python train.py --num_hidden_layers=13 --hidden_size=320 --num_attention_heads=10 --num_key_value_heads=10 --head_dim=32 --intermediate_size=832 --vocab_size=8192 --hidden_act="geglu" --norm="rmsnorm" --norm_place="pre" --norm_eps=1e-05 --positions="rope" --rope_theta=51500.0 --rope_fraction=1.0 --qk_norm=false --attn_scale=0.177 --bias="none" --tie_word_embeddings=true --parallel_block=true --init="normal" --init_std_qkv=0.0177 --init_std_o=0.0 --init_std_up=0.0177 --init_std_down=0.0 --optimizer="muon_variant" --learning_rate=0.0135 --lr_mult_o=3.0 --lr_mult_up=1.34 --lr_mult_down=3.0 --beta1=0.95 --lr_head=0.0103 --max_grad_norm=2.0 --warmup_steps=200 --schedule="wsd" --decay_fraction=0.704 --decay_shape="linear" --final_lr_fraction=0.0 --batch_tokens=131072 --max_seq_len=1024 --doc_mask=false --z_loss=0.0001 --train_tokens=640800000 --max_steps=4889 --dataset="wikipedia_en"
MLP neurons of a small language model. Each row is named by its layer, matrix (gate and up: input weights; down: output weights) and neuron, and shows model dimensions 80-271. Each number is 500 + 40 x the weight over its row's rms, rounded and kept within 0 to 999. Numbers have three digits each. A neuron's up and down rows have the sign that makes its largest values positive.
Before each neuron's rows, "fires on" lists the tokens most often at its 100 highest values on Wikipedia text that the model never trained on; "fires in" lists the words (lower case) most often at its 100 highest values on Wikipedia text that the model never trained on.

fires on: " received", " to", " awarded", " given", "Despite", " without"
fires in: "received", "to", "despite", "awarded", "given", "without"
L3.gate33:488530475487550506509467484485426445428569480531413556560471500574435456453518469492475529513469579491553479455466545485490477604506435538478485464547486457453514531484562458499503471488480448514453474514557510499515459518451551420477506554538477482487478491528492590557573536541521498501538554535516530536459483533497537498438491440558471381478503460559445462533529459429445491529521431511480495493526473534487482551450549512448502470460499523509587478467498555456498439474553499530555477540505485505576495518503515497460488472480474434454510477488499508432479504466483460486
L3.up33:494439514505516519496433497527527401485475504612516529567496495516538519509479485477483514474544515543513452510483518495577499478462497518471552472529503493466474501456496550457523532531483480620484492534523549492567428529493529478539520487480424551430533502552526526568510458521595498496462511499499513542468508527554462447500485494497479458501516445464475486583432507493462583490533478513499447459560419487465473591459491457449520460449435522550507551485518521460419493505475483562524506511513482464522491448506541435551473527536449409510492480508432452423506510497538507587
L3.down33:603554506439495486569469554449510464503523502518458513540414521482482431478513596506533537483551442463500495488499473612485541528523562548527501507494493482418483567553555533407559538522525531568530524438552501504518497516520485454471577517495529468483407458492557535481546480516454463510505532543568510485441543511540494499482504492532488490478521484554520478583489511460491513526472447474502499588481506508520492561435480523537410507534515539483491455501511471526489504476564465418546519451519504541534464494523505487501523482498450506487557522546486416485516462522579507429

fires on: " with", "re", "me"
fires in: "with"
L4.gate494:483531439446486529494492477468543506538431447563545434478471527598522431577457515469542483491477458518435496455452443437513482478472462500459502560509447524426487528461504512509506459434449458536439518570500496393524499507538529519456547451567533464474505551464543510523446511449537463528486541542478426528463514509470523415425408508544502444536453535506432520509488525487546467460507522566544513532454527512478537511453454441477427501468564429517493466541511467496483496497477504440501413458440504531499466497472503452456510388478496543521532526415460489457541483475490509468
L4.up494:478489462459437528488462510506465482437538577442543414472506473563493538491451542536494496448495479426511514484570474486523486456520532471519477468544473556465507549440472533493474456547447553501413459502464521475544496507537459495567583527524516487512415451568552523542515455511484526499538520512541505586539509484454468481493555534479480492489485495498499451536474612481490490482542508536403466421521502408478497474629459515488536487423513480508475553552532429499491435537508508448473489506551531499475460467496513556519438468405492530509542445466486589514546451528512545470
L4.down494:494526521471537462496503567581572524474542529484512469481441494497504546517503431558413503598495475493564477442570508537502518474523473527551460468508504420447514534414579456461438501446497528529515489464468449517507487479480577465493469450527490446529467458516531577539555423482519479551563478475501469488437478542487470469513494461512465423421478543531518529472498435454512486495517510490536526506480491540467471535560478517534495499462508511481464438527514510494479508508547504525479532438518507476543492378451514566557481545476557545449527508435441473524460505474481497517

fires on: " in", " from", " by", "matic", " From"
fires in: "from", "in", "by", "mathematics"
L4.gate657:475491465545499490493439521487488479558481415507579511490549498572471541497483524517544500462562559567476540402565504460521523496400457536544502489509531432506491510482531486505423533459529463489506461473511564565574483474462580490501504430511426517504472553484566487500537527392505539477518583491455510505495470516527503507518461525474542502480502488497494417569513499541477538534469534488554521539445509501603602438485523477445509428509536487525492494501508471520509512485471471495438478504565450462418526506543610474470545519579495501507480495508511506486441556526483365568
L4.up657:526446506452535490550400519469548507508541436543463476433528487507482513459470455512555524453473542506446438448526531457516570539435565521529510476570514456510501525419416499526476534503514455515507484461548528542488574499519529523544469499492464477556507533532503527567449482432532551468384492524416431469586460467531547470465560547452490516483502429485520469521478552544538473484404505507507411535511425501541580488480522456523507528446547525537480497521473494546466540476477509609468497489480453452523513485507480435510519496462440512555476500512479478413517525499486430513
L4.down657:431551488502518505500503563582523471446504505478501525494499490535456500488511440520462540438533451502521503441490564520509483520475478458524469491495467487495503490460480425470510560549414509444496584476462565542531464543496550506454518506581493517472456490534523469537535482546455460489533446517502505456498509580530532530405474464574412549472525565546488521518511499506554414379494513452445566529473559563507552423499470535555463475586439531419541560424486524511532488538508462530518482519534595576405490486535485456471563526492508499497527462524457473488522504517447515515

fires on: " up", " Up", " down", " part", "om", " back"
fires in: "up", "down", "upload", "part", "zoom", "back"
L4.gate696:510589470448542517483519484473498503542574532565505448498476454467600487466478469505477465519483458477548470566439544514470556550474543551493475515495481528423482492504487513565558490534527491447530494535486467472493471509531487462516481583419490510523537440501556399502528472509464548464459499572473535478553570455566519526529453577404522440512490500450463507592503522521552448507466471552529511480501508528436478406518510540496470482505510529527467521516458510533502525596519484480471478421520499442490509513473493552519532501540542528555498485475476572461447518499400439537
L4.up696:468482483542540477533479480524478538499456556518522531504507477435511549547476463494418497492522509477436469483497486537403480454493514562513519556502508510550459554544468472501468451496491484476490518479537483457418455426501553531471523537457431477528463497478583432487577430511569561543478472539478481470543505436525423562523478543481443512500466520482538445547558490536515491493541580443460464556500467520543487513520504475503521484461554439545456544496541508455487511629503554548476435531520481514487544517509509517513466498514532533542480488510500455493486553508562479518
L4.down696:507496456494496472554503566518470513499443484472508529440534496513512520468520517583474445465459525464495501483521511429550464499484462510478456503514486478462453446546544510557499557514506468493473478499528466490430498451473495482508481510491485510451497480477460402385452563553455447584538472466473538549539506568439505541501441480543472521461527531531448504553497515442542412459449500471488437527480473510491556493536489563543439516537478465480558424489452496509515401565532486399476551470559477444429511461546443507456548496511491488552415509464456511461436478451472529480

fires on: " with", " under", " off", " over", "rum"
fires in: "with", "under", "off", "over", "drums", "of"
L4.gate93:498563432506458545468540498441485536497431515504558487524485538591511381462456592505496498525494489489510488480487535546549504447498500575497462585523522474508479503611508434544525537482506511465552465452485524536512554491485522474530545485504564495477456498484392522503492456498463529492481488514451472510598534483466551533483464454475517548459550515510497464535543485528511433432502468484523484487498564471537501496580533516528527482515555471488505494489471460468513423440473472479452603580483436444575407566455469456542454562491479521466509563468544526494454468509622530497
L4.up93:442533468472481421539507449510422548431497456442478487487445512530579462466512494532474540479458522572425545552422453548523494577502504439483466540500467527559469517523418422556464495509428570439487513582516472432565437533546526482501503501515536518507475567585513464507554508476522473495487499473557518523458503449448466509516513530495443448537491461518488519425564589517515466542508485440509529588467463481503574510530533464445530522511493456531392524439466527545478518427469504551569542445481505513514503465533468512505533427434457500498467502459526472462508493477570534500
L4.down93:539513512520509479480508527510469512546510530537525490476510454421515446522529447496534474567488539437510471513584503533495518552435532508473545546547473443471496549503409529460532519482560461489496495525402558475533492521462504465400444511514468474446433557473489522462498445516519423546510355520505496500516514499509425487490505499570490498487496521540523433527445456547437510492442491491500542488496547549450508481447633501463507446514514464438458486514521493497464512479517501522375524506475533450477455489487513475529492573471536520546539528464474489510588488474569517460

fires on: " on", "y", "gi", " by", " in", "cy"
fires in: "on", "gigantea", "by", "in"
L4.gate7:571480496510475491532532470508537520469436449488470432473504489539517535515542579505564492493462500520498522467513518472502505511474422519477595548520528484548425408472510470516459446493487500493520474494475467490504511512452514478490541450524507501452542625465522429488538485480556493539531541408540488543476563562487491468533563447509550469491489506463499582551522506516480507519425439542548530416523513484523534392506486484490473561430382570493510430493503496404474499472459574496572483440588527484497451542466572497484535502505461504499561495544420463472510508482474476445
L4.up7:535501489497508490614549479504489535489500459544514447472525491506503536508471557473520485487526494466584502440472496421502469566410501538453557576512534511545510467451550466413413478568517578508529540480570508497482481554406444524496539509509505524457519533516526561473481511518589495501452591467509477527514539558468478437515495486561477469537476487539447559509508532549527522378471435533478484467535414480529513480473550514484482546478497543474467476460610468547511492424420486529539450500480577526537486541513528495506554540497529435493510528489535493466499499508460518529
L4.down7:526463487519502457502525483557517452512498547508401504482525551488514518601482467540439475528508530474507518532521484533518521498489481481545522549455561405520471480497551562462548537441559544523568566448531552489491501440543572544464460565541472460553468439549534494462463513518502503484471429615407463596511493512478471476464464478512550483532529512537493484509510540464499492548486432404462511499422502538532444524533536513465456547517503464455511434485503540497515436522508570531505536503582531485416499490556497498496465502560497474503500503466506474530446437545550478516

fires on: " up", " down", " Up", " back"
fires in: "up", "down", "back", "away", "into", "upload"
L3.gate319:449505488486518557575453426400428482487570504549477537457510528477506442429498579506511455411456507524553460444526507406493512490481460477520548570484488502485552516501497517519527571468419479489530473517475569461531500480519539419564520473464545550551535490479460439549482504510513494512425471535484556473455544431507452521493527513489499477413484494489480521546488496447542545542501550482528474487421461475429538472534498486471515489464449489532495421425519476525486508538457433503507472521479560540531515513476500497530530534437532485491472531480453482512467430475506603492
L3.up319:464476548486501550548481504532497454544516478519485562542543485547498420463517565551441402469482469538517543507572494533553493495486540434459470419492514474464547519547453512536482522514455505457460498484502591492466476437483444524536521442454462573503544461474477467490485438503457529490527576427483538532536546501584451574496403556493482445476511514504501444491452502457453484517476531507431472549466465505467490570564540540529536530425574527460543429511513559480587489502462431541523494531511507460541486476525560549479472522492524456527453496464518521481445555514472497477
L3.down319:456534523515521461492401532482501544505503465473541526562458493482496497529445534493487553484503441526540479487486464492464552583515543538483449537467504551459497549501473503551561481474471499440460461425464482417549474498472494475488492558547476500494413492485512488467440518562510480512484482524479480536569537512488424501537495482574439428428463503471530415552557483461565448481512560526551551498508538467502447518525529499488489450510550483473480510466519547509539498530506577461461527459495469507478587533573451483455502469517552484512519567495514504511522482464519497534

fires on: "ro", " of", " in", "yl", " by", "ing"
fires in: "of", "in", "by", "northcote", "everything"
L3.gate254:518555435488553523514511470527557494529567480485517482503415510555407432559491581481480507501505573513512493464503413407494558531542431469510563500462458471532475455507532445527531464491502490507484432501456488551521468458532608512519540516500474534533541487507525466492458524448510513499479538568500506594455432545547491477515522501449502426449437497448494570544444468586451474483514525548559478555539549460460505534486433525496592474491551473517529453514521557490576484476554437453485551536480571497444480504517580485597470453501552535495481507518525529439474541503549530509
L3.up254:464518411517524393523485521471481526561526514546476486497501481488426456534484535476488479461563576435517458461448481460528594539523486519519498457531483512496495482493488522468505474470496462497526490451498550516508487439525536509506445480492474506552481495485540451466424579501499466539438519546544490569509476560473492569502464466461436500459576524494381460526491494639506506512523534532496511619509562458463511501515493523456476485461518488551602557506529587528506472527488516474460526546425527501559470439514517533508528524550501439490539469532478480449489499560531527526
L3.down254:530458471519527520446436493485458481525474564480501574476510405477573519482520458583522507499487533497527453521552545496493479496453560495482460465517471491524531562579473567505537575518512557444593481566461551483494442382523482527513450530610479461481526534596433562513501470510463540497537527485484472503492576460516538517536427498516483505506491491521551558476501451538529465511526459434477530440538521504522528496543487486472512493527497517418525557462493546496546563500494538461466465445546611514516437468504433511459491475491509568525480475521544558553475475549529395562

fires on: " de", " the", " la", " do", " The"
fires in: "de", "the", "des", "della", "la"
L10.gate683:509496512544509496502540451506496529539507522480472503573546553531504506482464415559466547459502444479408520498527444515493448495486519511455533496615477535443418522492511458566496576505530493491547497488503553471484523583469554439548502539505490573468517511443566505522521559574536429507577529525508494433425503537498505450481429495532482517576433525439445535450538560494474456525495457524532503466574525501503490496463500512523477483495466518494501514509545513555430520479524555516499466507492512503490447573509525565504573472539564464536514447577489511467497489472452537495
L10.up683:501503474473481564540438468554518463427584483498467517493451592501556444562438459471475532514513542452597519461477505500462466516471481511508452519522529448582490508516409489484487579491541490615481529471509509501558449516479470444536519496507422504441503498443517529486543474521528484442536546480511464504429459460517518491455566452570552414536510518433441542534476535459502548468530546493462560435511515468511527500494546496578512517540483493554540462416540490452443579460488491546540575473525457473478519462412524519528481544514445523517478499466453472517471493552568536541
L10.down683:479484423564559517525533542473488445521492431529454441537454485493524485487518496548516519472513535442516494553444461553451533487499497483458547459586539488504521543490549488463569535506572518477506459508502479525455498432534431422521457475582424474558554497496532504493512550494525495503532520491445505473481537463457492447544567503575566482528551557520542452425472508557524432501485547460450416482513523512491531501456549531525476459524499493452493383486521532600492480501553499484501499446523447500544435545535475423527530515521477547532485486598568510453420451452511507554

fires on: " until", " before", " as"
fires in: "until", "before", "as", "copiapoa", "city", "qarabağ"
L3.gate384:497458492536569524569499550522584502542564502515486538421483426572474551534521564516565464583489548479491518510556539539498521502489531448507440597511427480489447501498519582560430489471431590553499511437538477538468507456429498515493484513491468458557510494455566568421521484480507482467443499485512473519414485469495516502431454563426475492489490445508547542522444530552523463473527563528492464563482504524486494511484475513512499510460512497545520484434500485506502506552479498508572584501493472464533469506555493500546492452431494506571501529439497533521569542417485518511
L3.up384:533405437471523462539552558515574442546518538553501487458490473601450517505490491446406503521515471572577485492513503514444486537453557555496507492483500531514425552573486503531447541470495491475431506463487492559466422462544521526532550508524417501556507491434583559484482543480494562469485574490448499489428502468543539467391484439542498519504521502556487546455387525496550490555514468461459464499535501519510488430457473506510498518455516486499481504617545522521437502473487455484534500498526477532492395441552505464528583463394469473484509506478533509549571557430538483431
L3.down384:478591592485525434525455570493493508482490507445463490511472468466474487499548490525556507481463520472538476489439471432516521483466459502446467481477461465480492545489513475504454538515515499518536517485574560503586536516491504456463562537502541482465493514517491484544506436520496541548444510495493537469499442480520528568526480551622502465520470506465507494431495493562443480497519469502434561509527474477458569524497524577488513487464455497528460535471556481443555466529499540499426474562472513581531504493460533578499528400451515435563586509486492421447497481452507507429